MLP neurons of a small language model. Each row is named by its layer, matrix (up: input weights) and neuron, and shows model dimensions 0-127. Each number is 128 + 24 x the weight over its row's rms, rounded and kept within 0 to 255. Numbers have three digits each.
A block is one neuron, or neurons of one layer that tend to fire together. After each block is what it responds to, as a language model described it from the Wikipedia text at the highest values.

L5.up278:095139164122079124109144098125125094126143118108106162122160150165120108140133137153136160198137175121118133116148125197173136096126110114154113117134099156137149146134126109127131123123130135133130135086121143128141136137140155103090187113123144144145148102172137152089121127113095134137160100112128095101122077127133162148137095166108149160136134110132119143148069156139108122154099
L5.up294:154168117149072127140107127132153146102201115153124148109133128153090102129113166124097136116155104118159171138142130145145115135110125115166111124120124117122125121147153125119095116102146119126133115154107153127135189150191141123121136128116180108143155148147143145103131100097162128154153101105129120116154205133115092128123162095151098139141128137137084127108125118119136109176116
L5.up353:121128162154128104101142132122159076137114156140156155121150115136120181104142106105128153192103120119089134141132148140106146102136125107149110112116150089144141116069112130121110109122154110126142122133113145095129132147093148095128136106115157129112180128102137089138156119114145165093110134178154079177077094126098142156121075145111129136156125135121105170144092156127101102088116
L5.up460:139111122132108115153113146125137128153108114124083111107143068118069078142135174148152136154159112127143133142136150092087153116152152144191130085139126109093115090145126164133149115159125141101117144086153112131116117116077150139145142140121136140135145090128123131145130149155162132169115111122140123132170178168161108166103147168149114130099105155137111116129124148120114087124091
L5.up652:119137167151108139097153127080131123144176160116091119115165139147086103177114144128145169121142118137113111122107155132107130094129093115179118135158119119093107098118148179120124147135141102132133130048110115067125159125100158096157126117096140134124151125127104117114149130127147094111158125145124066164072096136148134113120083130142129086110147138090111139136127139144142157123140
L5.up773:163146139125154113128109114107132133136112136129164097109111173138130148116150137095120161147180105108155164101115153122154162135069131113131133161124162128133085106120117141101105166156135128169150103150111154083095183088107099093089198119117181141149152129155151125107112122154103154122134106140155053040115136117101121147141102106079144138111099159126128131118101140114112166140153
L5.up796:103134114132097104105125148124108115168158155092117150092111103126106096152136128122107117138166098169106129127119141116133111117164117100151093107147071158109147133115154160159152148147140110160084108111160137098149158090147112148148112111136123123140127123117137122115071148079127129182120117126129042103122115132152152126148121118111124142152164103105064152143127112103128084102124
L5.up860:156102138104169158147133120089107120160137137112153126153147111145115106138094061135123128156099146114135165115115177110096134133160106127160100178131104121111140123107140097147129181120142158139139126156126163125143182131134120108127128098104154115129149124138140130120123185111112116089146120131143185113114127127125101112110096124125153105112148121120118116160111150131141150148108
Responds to: Mainly "million" after a figure in money or audience counts (17.8 million viewers, $14 million); weaker on trailing digits (£400, 10,000), "not", "due".

L14.up113:130115142145138142116106187148084139097095101150120124126142130112116131159125120091119132132118066138140153171135113145108122078084129129151098098120106112185126120123097234167125130149124106150128139121139151138107128107130144116125161116103141170120119115108126165101127146147115111094106128129140172089130150100128097131117135128113124126128125120131096130138116105103161160114128
L14.up189:125118123152091097149127114155098126153105125153113107105152131183137109141153101154108099148106118133140134113124130171123134097160146149121130117103159164113109114134058164080110148121104111139160121120154129140110129130171153154161147151123107137120155138157124101119124133134150132161130148150130123140096116159151131148112139140163161174135112119090119079148136160151175134114147
L14.up192:188167076128119111124134129101123123090118153144123115062159135122166120122191129122146115128111135132205136183158127135115119151150143113131123076118068131174103105123118104129128127147142145162091142119183114152135154124110135124153127180083141172136115127108126139134140142126124117139094095174154142094122125111123128154131143086158139170129130118123115112091147130152146144137146
L14.up268:147076117136104118106164107137152145132100147126135099114121136164155142115133159085078135173134128111146106133075093139147115129165133113168124077148107119122124110167138115109129108139135148136100143096137138121199117139147111162143116114118131161129132130120131098131132094123128133107142125085129106179140133113142138149156137102117148143075114185098127120098093092134150149074160
L14.up318:161128129142120165102177181133134129105121126157141109099112140115157154129126116070142112166152063155145110171146153157113127074140114135129154114096139138122096166128120102124074122143150105132160145136154112152134143095134117117108153089127151125150165129079121118151119123130140127153138145132156121167148161078096152130115123116124142097091124106128165144086167134118129120118174
L14.up549:108109126126136154130146118110123125120145086153091138126113127122140103112140163135130102125088153093135135145085144114134127112177170115172148123117104117102116153104100141132110110110170095122092098143140135141136111138141111110088156073084167149159111163133154106131129157155125078137120151132110093132104128101128119156091096069154112173152128131106128126133144127142141065131126
L14.up670:098116125114107129111130175145145100122090123098166138143110151166117119091109140128118150124089136117122073151073132096075123106144127105121145118145099136144128140145123132152127172122156147109162089154094164157134129171137157113130123137090130092139132137134121141117126151111149122135163118124139138149115159103144066145157111104143087173128107137150151147137092124107144158075121
L14.up859:118151173144084135162080154134130106131142108138139121113150115121171179127117161110147090148088121113089161143159118142126130125149117095107185106113133128098096143137089141109102093125140150106110161099158154119136110119142174131107135117118181169163093133170168126103157112119140105161148162107136118117093131106135135112101102126106099119112145104128113138114147149113149120116114
Responds to: Two-letter word-start pieces like Ca, Pa, Po, Sa that split a longer word, mostly in names (Ca|therine, Pa|vel, Po|land).

L14.up77:155143134143109122132094132168134124127100106152102125094121090151146113183080139109147131155120129154137088116132159120088172131133130155142136122157126143121120103113133153109135067152133141075114116152116134135125097082129153141120140120101109141141113130117090128132139124112126103150131137127153118114165130119131131130156135174122167161094208097079178140145126161119113188156093
L14.up100:148142155131098126084109117151075132105150105124127151117135088112134082119129145127155141120110118126109103134140139147154133184171171095098115120159163153117150129149123121130142129122148138124130102122119098092088135154119137066137143139141116133078128108128090121114093133147160122126151126155135133087149123138126111154139107108128104145135132172114155149154107166093139130102063
L14.up236:134140137140157170129081140120139107109172107114108114145094166088078134088152124110113131145135122124112098109130133185097100150133136080151117066134161135146170141158119107081104136125132138088090110105124117145087149106167122149131137141130095146159127133128155162123183124176106137100106139114107156119166148106128142096117150153123145136126176111137171147170130141125100138118122
L14.up345:149165112119115109136136151116123146133093133084115137134145121096153098130128123110123159141130123127122101149083112172135131163101118098132141122108105149141114144146122122109155076131109116189125134109107100151148117144106084110120115134098130163171135140093126117114095117133096133132123119139116122128143139154169126158083099107101120184120143124113107143129145132141121143138108
L14.up371:114142092130105114156110132200118134145111134123149138122058159109119156102146134134141134143113141155149075131122090121083123145118150087122177144153101152089104113120135113112142126163125134134096115076121093116133112120165141117127110134114099139137126137117119138119152118167146119115125096180115120111181139105153088127166091106137116137125125137122116130155088148102089140144145
L14.up617:108117144089129096171125126178177114167167099123107121112125122133102153129097160114168179129085150121108121147140144138117138114143148103154146143136130139104137127140166134146167099100131109130118064116180083162164132123145133131131097119088159132154120110078117160116118109147142112090127127168157154153170138119174120138127057104126111132112179136154149094203137149109115160091088
L14.up739:100145144114137134096090122138153148107129110145144142136135118124128153137116145121168122154151114145156109111157152112066139130146152143142086171106088159145123098120126104137138088138112095097146171154149140090109146132152130098106125170095144156104155122123167099134120136125104105149138151139150142114153118170133119130117165140134108156125175156127091115156063152110131137100117
L14.up793:090135107152149109144074142153103122116110103133100082135107175127116128119126174118185150132153155132086130111115134104149097148104105102137128107154138132077125127111117126076135109134144122130143131135115159124105126162117151076130109145093152157113133139079184163158136152135148138124087117139113138146132137108039103108117100128170124110103126085128092138155121180159170135130154
Responds to: Lowercase connectors (of, for, and, in, the) in the middle of multi-word proper names or titles, such as Institute for, Ministry of, Against the.

L5.up16:074108105121098172133141166090162127144097124120100100142113152111084101141117110118108120135149108105131127127102116101116136107173102149127113136088140110118117161113106150109142132094125116114141128107126118152114136117125077113099150122087150088120138139134116179123121106138148143106098137151131179137173145154130144157144127170156145171099109089116119117136129114131139087129125
L5.up149:126122135089134098117135130163129129141094098121099117146129125156157128161144099133137133132152174151144104113097162139113128101154129102163128106111092109117094154087136137155105138142142144151076090101132147101136103123131119133113134094159124131150142086160138083096137118102139092105117147171119085131119113100123136127086170184128141158080135177112131136183129064158134118079150
L5.up473:107143118112113118153084141120105076140136139160092154190117120169090124073131113168118109114153140156124086135090114143131128158099071139136116154121144127091133119106102123115114133100123117140110088149104138093158139089099140092178111108131153140133125131138164145133127129078090139093151131104146115126139091145148113108135083107136155142088113145139104113115141109163139149092163
L5.up586:132145149138116104081136147117139108140100095108081112149148122123088120110106122162164128126163100107076091145118151125169161130126152122128095162112160149136113162147148087142112132107121092133145097158149136117134149115109183126087138152129157096140126064107135174158115111119126174161132138111104147146153126102161113152136116121129125174145154106142113140134140131116089142154103
L5.up602:139103151120136091130140115135104134113129119114102141158114144110101090181154126166147140171134131127136103141172103097157104128162146126144112162125111110096115101139159104168116100091101116116136129164177144116113185125076105137104145082093144124140143156125139143110158127121147148162154167173135133152108126129146130139127134129113106132120090110132130123104137134093155121175110
L5.up746:103128132100141136113086150130165163109198125129106134150098125157088101101125121147121150089118141110140106125128146099137122103101131147143114179115135145134107134141119135130083136154119172148105114105140170140109084145119137141151184073116153122116127137088114153138142151119164133131178111124137126109125177125164138147096154131162150148102167145105130089144158102139166157135157
L5.up966:164131146103102157139118128125119147133111126151093128146131117125065154106093137125144119126190170118137127129106108178122118139134091126134115127114130138151114160155084110115118111113157099093139176097110105159114096145102121128142147085108115172122135097203153132139129114137117133123120117153105177146113152114118135108104091166144180141095084128119118131159146102092105132160127
L5.up1001:116135116106176044123168134107107103120116095132106180157130123110092150156167160106125137132152122114155138087110120135149150114127133104103087107147141127116161135145120138133135139082133102105118146099118153110115130133141096088155110114118152094161110146085138132127095115137115151104136139122150132150129088114126115164137098123121052116119112136093096145153147074132158123128119
Responds to: Fires on the unit or separator right after a number in stats and tables, e.g. the space before ft in "(144 ft)", mm, table pipes.

L14.up9:118127118122122143161151130114117128135138087146145114115102104076107157100151133126116135115143164163142129138136110126133086072087119129109085126096153113154163140109102129182152171162165149168129144127075102140114199128097129146113144109138112116076121154142127120129112140131143124134126117151123127101170139097119181087142158128105138069130099135125130127140145155133114138135121
L14.up206:124147156106148175144128125128130112144114124158141140097089131120125114119116113107153111084137154146111104145099105104076146147085156126135159125133110107097118148191157129099155105097124151135148083160092087104084099091112100120149142119119123082126133162152134103135134086134140063111133098141119096150129138113151116098166150133134125154117086139157155132133112131132130174143119
L14.up338:171128186143134101084131144109113159117127150168171123152114087149173071144099122144125105126081125109134151139105096122104129123120105096150129097154114158131112095125155173122111101110147183121131140120144148110134192096110076123128136099135145122124124157141151190124106104138111122127118148108119131137156120144113108120153131130150144099143090155154158108099125196099156142133146
L14.up367:177143133131095107107124118145137125101116137137106125128126152101145119117139115129104131123147095142100126173103126141152177118121135109154158141122115141139070140153153082121175125066111155135160093120105148186122108125097121137089131113167084148101142137112130110130140165133170158132135154150150093118103115144144080124125154148138136105086131125074118127149118127146144102164145
L14.up470:123087161141103103145135128105115132117132106126123099132120106095107124113124103140163113140098184125120118155103148164134125130142104155142129127126081145121151112085136144094149141133098167097136129129092097125114166082100093106125100147111141133102142127132085140124128111125130132175129160121114142131121174128131099153072103157090149085143148168121157130121111147140158122173101
L14.up525:124109102112120117126131109114125121139086133108147074101123144141165133163121140127130129132175128121109122108120124131124143104162086113117161122113133132042109165138128129128126099117140187154147164102136176130144148092146117124146091124137102115146120140117133149141119111155125140142096159139142150130133114114119087100090126083125149150146121125164137140115157168109093109136115
L14.up529:144123093110114162112120128110153119113141167135115105158139146102114134174116136139173092107177094129150126089160140099168147137151121121151121110102115132103089162115123130129166135119120120167101149159167130108072149144140076126135147122105167068145135157093150087149109114146129144107111095111133139120147136133137119141129124120087133168094137166132130145136128136132160086118108
L14.up833:117122148104078161131114094166136126163160124155109112172117092133118130121174162148141156143137134143118144085176100144106103145148151120108119123132104102146143172109118128129135134109139142145109147127125114122103172082099114143112094131176138159114131177163110121142123124120106135126123151147114146080165139128159139144124111135115119142095116099151116115093156144140112129080107
Responds to: Word-final suffix pieces completing a noun, mostly plural -s (funds, shacks, forces), also -ation, -ity, -ence, and opening pieces like comp, sign.

L5.up63:094113126103181136114118141106164100098149148106127134147135109132148101124125132135145169155096130129140100109103158120098140112093130118089124144107131113118113098146132079177137111138156167133138130167139177158128109128132129107133089161039136110150163160101132122086109134150125106135073106125161107113105118187146123126087146111121163129173097124110143139111119150185115111095102
L5.up253:168117136144138137139109131158095089110121119115110085120121134163081147139130124109162135086130179107120111131093116162119130119110078145122076130128151123127156144085129148164130178139117147128123190145121128128133088089134131142095133118127108162168134129109123117097089119113099106137168167120105131097113153134168112153095161103125146150168129109096142105135104113170124165130095
L5.up471:150150142136173116137133134164123129115180087131133130139098104140079107088126140125126146154106112145095139101127155094169157127122107134111095161144148113124162123116143149136126150138131140079154172111087155148144151101122136111082150138147173140148136175142131132102127122150097132108124121120149146101148124182166161114102131169138092130138111136098143107136121134135089081103113
L5.up709:131136126129163117138123111135141117096136140141127157133107140140064107090151136136080151131143152110112115132111153132137081107089084107193109136158142154157111156109142108109077111116109128095145138109105130117138131135137174105131183148105153139149131172145136199096171173139136195132150126158089123144128140128150116162118098128092135140101136150133173105129123168125103121127105
L5.up736:141131176123109132162150115165118121169141104116133092138165122109139108154153109133121129171145119156151119105092165165152134132085090151125108127139132138135120124138087106144117138140153125146154136108114153112196102099100069134109161164147120137184129088095119146137092121184081124081107137125147077098171067162120147136126111163148095122145128121154107121153119120099108112111112
L5.up784:136132154180113121097125108156130120123166104095076089120131102141113107118140141097115122121109124076148107106152129086134116116155135190152132157130170076147118122168090112118130152105073110146110109126128072149125118109108104117128119118148132153133108159108109120127125117140184116139173169112174129111145144148100109122136163072156128127143138126114141139107168135151101128140102
L5.up812:138212162143133141135146114090116152134181116110132136123130148171108141138113118137097174129139182167133189123097109144135127081163097115114145111085112131152130125125124111108141121123093169111136094102110138132152090130164117154169116156148098150127128133126116153100145126103072122099108112137145133114144144137144128092119165141122141142136136180157144117154115123144097103047117
L5.up937:143124150118146106122125150116143075154141170147130102043101154091099103110163147125149146152118115111133128102080125137150146126145085127147119126107110177100089128130077131146104125141143096075114130142126195139134101089120091136120159156107146131135144145113138121133120123113107143154118123179158110106137095148126120136126173126157135157142172205107153176127091135105153167168122
Responds to: Prepositions or colons that complete a fixed label and lead into a name, as in "Preceded by", "Order of", "Label:", in infoboxes and succession boxes; also mid-word pieces in table headers.

L3.up49:110108097121135121118145132149125170120109094120107137081133145127107162112165120108126149147106158156092110121110144117075127123111100118142051121168089117124116120163117127084157145108148137153118100110152114133133120106117173114137117140168148156130114137146129121142132111142147162105144078075096153133115095151118159117110095180158131136124128147139144098170095148145129130135107
Responds to: Final word-piece that completes a noun, mostly plural endings like -ies, -ities, -ations, -s, -ers, as in municipalities, difficulties, generations, plus whole nouns such as children, people, work.

L3.up196:125128136154128121108088156150150122154112097153093144117092113153109147079136109134129112163131104123140078139128116130156116147096136146164132085122139106129094114165136101098121109096140088109129085153145155121099111140131120127158118152125121116150177117081114121071151124154087108126145106092209136110108130134162100067148123151101149143112133120095125143129119161157125132129120
Responds to: Tokens that finish a number or word begun by the previous token: 0.0 completing 100.0 in vote totals, million after amounts, name fragments.

L3.up736:137161121140145110112134139111136127139126106192106159123115150130165135153105129129117158085125117107160087074120102147128126163187138124143134155143142157131146168102091156122095109136103124129156119091105169154114101134104096124112096083060102157150120112102141121119140127125141121131149136125124140083145142132092140096151136122142148134119118141109121135103117154151113118133096
Responds to: Colons in discography and film infobox lists (Label:, 4:29, title:), and the second piece of words split after capitalized La/Lo, such as La-n-guage, La-st, Lo-ve.

L3.up133:128128161113151170118137144143101124124121111133094148115153140115121133105140126112150140105112120158145127098101157113133130086112145138119112150157123099132116122078114126112094152131093169109157127157106127134133154138095139121135111103111179131107143089108114164116155123114128175145111101079125150156136096138104160146163094127141123108134119111148143136092142163106128144156146
Responds to: Final pieces that complete a noun or modifier, such as -ing, -ist, -ology and -ty, plus nouns school, score and goal in school and football text.

L5.up59:128106092124137086096097115130141109145120108147096108104138095117111126080085111109114130106084120157131132141128141143151133127161122109141094123121086131132142139135125138157137142169104145137134112109116131149155103135096127176134117141147151096105104126153156099123117133129120138117119094148122132080140142102125126157137139174093130125157115120113101146145148164170145118127156
L5.up72:112137120101120089145112152116164152115130127155098111122167153137128130115103090146159118201112125142152098137159142119113147146082120141104113121094183119167142130075104124111100110122165127109146139145177110145121140114179129127136170124127134122164132109159122159101127120118144132160114124136156172164117155153126085123136146112153096150112090094136101108123169168141131146106106
L5.up264:131121142132121134144116125140138107144133127098146130113122120108131104147137137088096138176137112132127143131123139070153114171118157143158118153082109098139134137135162085140100129109126135110122086088153157180156138161126135129176110152100115127126131111125128133117117125126110137167124130117167119092145165109139135104149129113128123133143153109126061093087085140137149151082107
L5.up386:092147180131102163150097117153163121141103111133119142126165134131092103106170149128144124155121125156142119140109137071124084076089144097097167130090099090119102102136149177126101094102134112188112130131104136140163105173146102130122143134123112146170156139140106122145134117136138133156101106132121151164121150146155109098123110134134134133117105144121111145131140147126106133142107
L5.up388:139086063111115114103096139131132080147127141141147134107140129116119134148096120079145122147148124107169153147093140091108140146134131114166138119105070145162092126131146105114121124145105146147136084087121137161113149109147123076114140127078097121118146124137149116131142138122139127135128110162137145157135082128129071108122099189065138086113173097128123176116136122174106099129069
L5.up570:151115109158122114140127130133092151111099133115127162111147084094127156112148160141099113100172138126096129118146144161132150110143112085143137132104138132154115175137161114123086129108127121141112133100128134102115125118121113145109109136094116167099143101117125079119101115086111128163137107107140137127102152114136149095107141122131148150147135150114116127107109119129111134136120
L5.up571:142096114093078122140134125113162092125122119104127151105122114140107125072143143131112123075126139157160168130121127131150126113100133138113133131106129089139141105129117118131162156110100127094165105119110172148151161167126138115131129156073151086115145149121140092113130102124124193105147127131109164154139137148163163148147194153109097178127150117083136112147097166148121107131116
L5.up797:115107121094111114125117099126097142081145128117143135072179148118109147163120121163125150156126161150125143103101144121127122154119133118068112159134121097098169117147115122100118130129146125132156152177145109159114185144142153115122112173124143131127124125127129142093167084171117125108123140124150114140120117097160119155124155136154098102146151141166125117111137173147118167096070
Responds to: Generic head nouns closing proper names of institutions, like School, University, College, Company, Party, Corps (Shrewsbury School), plus early fragments such as Ca-, -ci-.

L3.up136:160133148088100097145123137140138129119132117179131133140117132118073159146105132124115137149085126122107096128112162148122123099126130105153137103131130121155107122076091131144106143111130171139108130157108123095097099121149124114133133101148100105137090109127171150117147113153130112137095166151092153084097117130133156117110137191149058191121114168132115144133140072182116119089177
Responds to: The closing pipe at the end of a markdown table row, just before the line break, in sports statistics, standings, discographies and other wiki tables.

L14.up2:155124119147157134119080122086119155069159154181133172081139123146138142120133137128113098147117135136067107134123171139161099121116130122077115124119135142111149144110138107095114115094091111095120137151147180144178158103116128118143151118172128106123069107129090135145083173179128119157126107122128092131141152101175141129084123153148130139093078106172128162132130142131137118136127
L14.up68:156106131113128156091130126148132129160128193099185138097124151130106143136135135119132132107135125099160148140170141181146137136130110127122092097136130133102136162119084158114112135121111165115135124130114159140114173182134085078121128095147133118115132173146145121114119144139171155117129128142129131185128106134124123145106169102110143136089164099137120113171121108158129050150098
L14.up326:114126134080135092138114126130150143137086102155180137114137156107111151104125146169167164151127135132103113129114111166145112086089107132138152145119126159131154117089116113127143117155119120132133150141170091136155124138111111123109150160123089146137112098107121129152152095147117114136139090077146193107129087112149156147156078142125181137125152120098105154133075114122114097129112
L14.up594:142151080124103156120118100136138110110122102105144120110145082120092089104136132148094155181140138118134130111087140119111109135147089110163147173138159161117110137161162134120151077111152149131148153129112148124133129085149099127170108097170158102139126129116160162136141146125150149112084137119166114137162131109117139172104126110125129143155110151169103102146172097153070129140104
L14.up604:167111094128175157133095112109139095143118123174095108117109128111123114144149124095109131108135124138130110130133126177115133125163091124158165104091118084098155101128081106151119127118160100072100148121094115148129146135106110153117117124142127122098097130126127130106161126152126133135142105115156110135139112108124105120108128140130121120139163147156114122108122135112171166134117
L14.up624:136140099120118134146100126144133162123095127130138130147185134186116116088154121094103128137093106127109146118116141138143183108140144164126116128128115144092131131115081154143108100113098099145140166072115134101164175088099142151140149144146194135140163143159179139108125107197147129081112085097082160099128139111110075107136123127150116150127155133104146084102163168114111121140130
L14.up635:124123085107126094133151141097137168130103109146151148162151083145104149148116140118115163128104106095114099153125149146116125151120119136090097108082124120126119133097087099141186106087109149099120125163127108143143133123117163146103135127132119120126085108142147154167122132141130159144110086126136104142162121119105124154087107122141172137122122111116159093134119146130112117121077
L14.up1001:085097111117123119153138105138123076108148093163080126128079152148151109076145176107130123139173126171122134090124139135163143150134134143131157152142170122139152135125147107103148101145124114071105133112157165099132148168141126142103126074130148152162115093145105143102160116095123126151165106068127142145142127085115102147124124091134116167162119150116154140103122107147180106132082
Responds to: Word-initial fragments split off from the rest of a word, mostly "s" (slows, switch, scholar), plus unit pieces after numbers like c(m), ft, a-c-re.

L5.up110:149089101079119106170142100103131148097122104178136098094103112097088102155079070117116108103110110122146145086145148122131144087093150121135107114157088104096111209172133144146127112143132126130159082125134134139161122099156072133096155143140134142104105121137143111125135114125133162142156137144095112119119138102115113131116127161098108130149123127125128072142172124092116104125102
L5.up376:122133124121141135136151132116121137154112102101127118129131110152180090173115085153126131159102138125131141111116178113087118140128110167117074087138103097110133156145093126126093144121113124163104104114157122132109077101123156144125120106127091144099157163109151127098098082139119160127119130078140127121150099118143158130131124167151117135097141122144108116210101167108111103174122
L5.up395:134108140132136118120103146155147081162191114158170107102096135091118112173130091124106134121161084178110139091137171132096116130158106107145133127112113105150119148120123119141175157117149166167132111124101135138147090119130146087134111138133134089113140128087094127119146097149129131109124120104123077120106107113153121113125145167120140123135105117121116115160101149108154102094138
L5.up436:129143115109100091102128109115145104150155127142127103096149156142104138155130131143146150139149140181074135144083132129108127106097116134135132160136133114176123126126118149085104116140188127159100136123168135133093133099124173119147121148087176088099144111097106129083146077146123167139172160166122107169109096085143150150134119128099107184170142117123141124142075131102125147109129
L5.up569:134115162141133128142101123156129117173115093143120161104134114142120085125131141108116153173155136141118133148127147126126111125122111106141176103168121185121116123177138115076143160163110144161110157105153146124122147110127157110078125122107166124142143144137135147155105074098134139149105122138133121144112070118102151128147091137152127128141132137103160107148116116111087126108166
L5.up637:146101158113099153077115124126119155094128098174148164077147127104103061087128090127118133115122136133134117112151122094135137155121151091124074136154158110107089128173135152127113123113152129162133134136118145134130167101145160164148161137154125122116161112123084152149151070117105141111138131155133131137116135146125121102115095133137136140143120126107141117156112090099117117110120
L5.up810:148100143123128100123111104147161149139121128166110162117146097173156118144159118073084142151115157160144166106143148128130123107143090132138156124119112121144126132119120126135113130128170153132118118102105091138128149143130114172117110072108158149123141128185076132132134144144125136157148130067124095129166137111149136122134099157143107136092155107111138103165105137103140122151134
L5.up995:129106143117101116137142141174134147142126121138157078091154128083127114149141093091093127119088117179128137125159161103118151085173111149121150089166141123144134125089144142117166186131152100129145140146139097162098149130130178120116134123117138121108104100077138100111126094107128177139130161117119095131162078106150170118136139169128105136143109140101095107179109138083124118061111
Responds to: Fires on final word pieces that complete a noun, mostly plural -s split off the stem (season-s, event-s, Partnership-s), plus -ment, -ation, -ress and nouns like law, Council.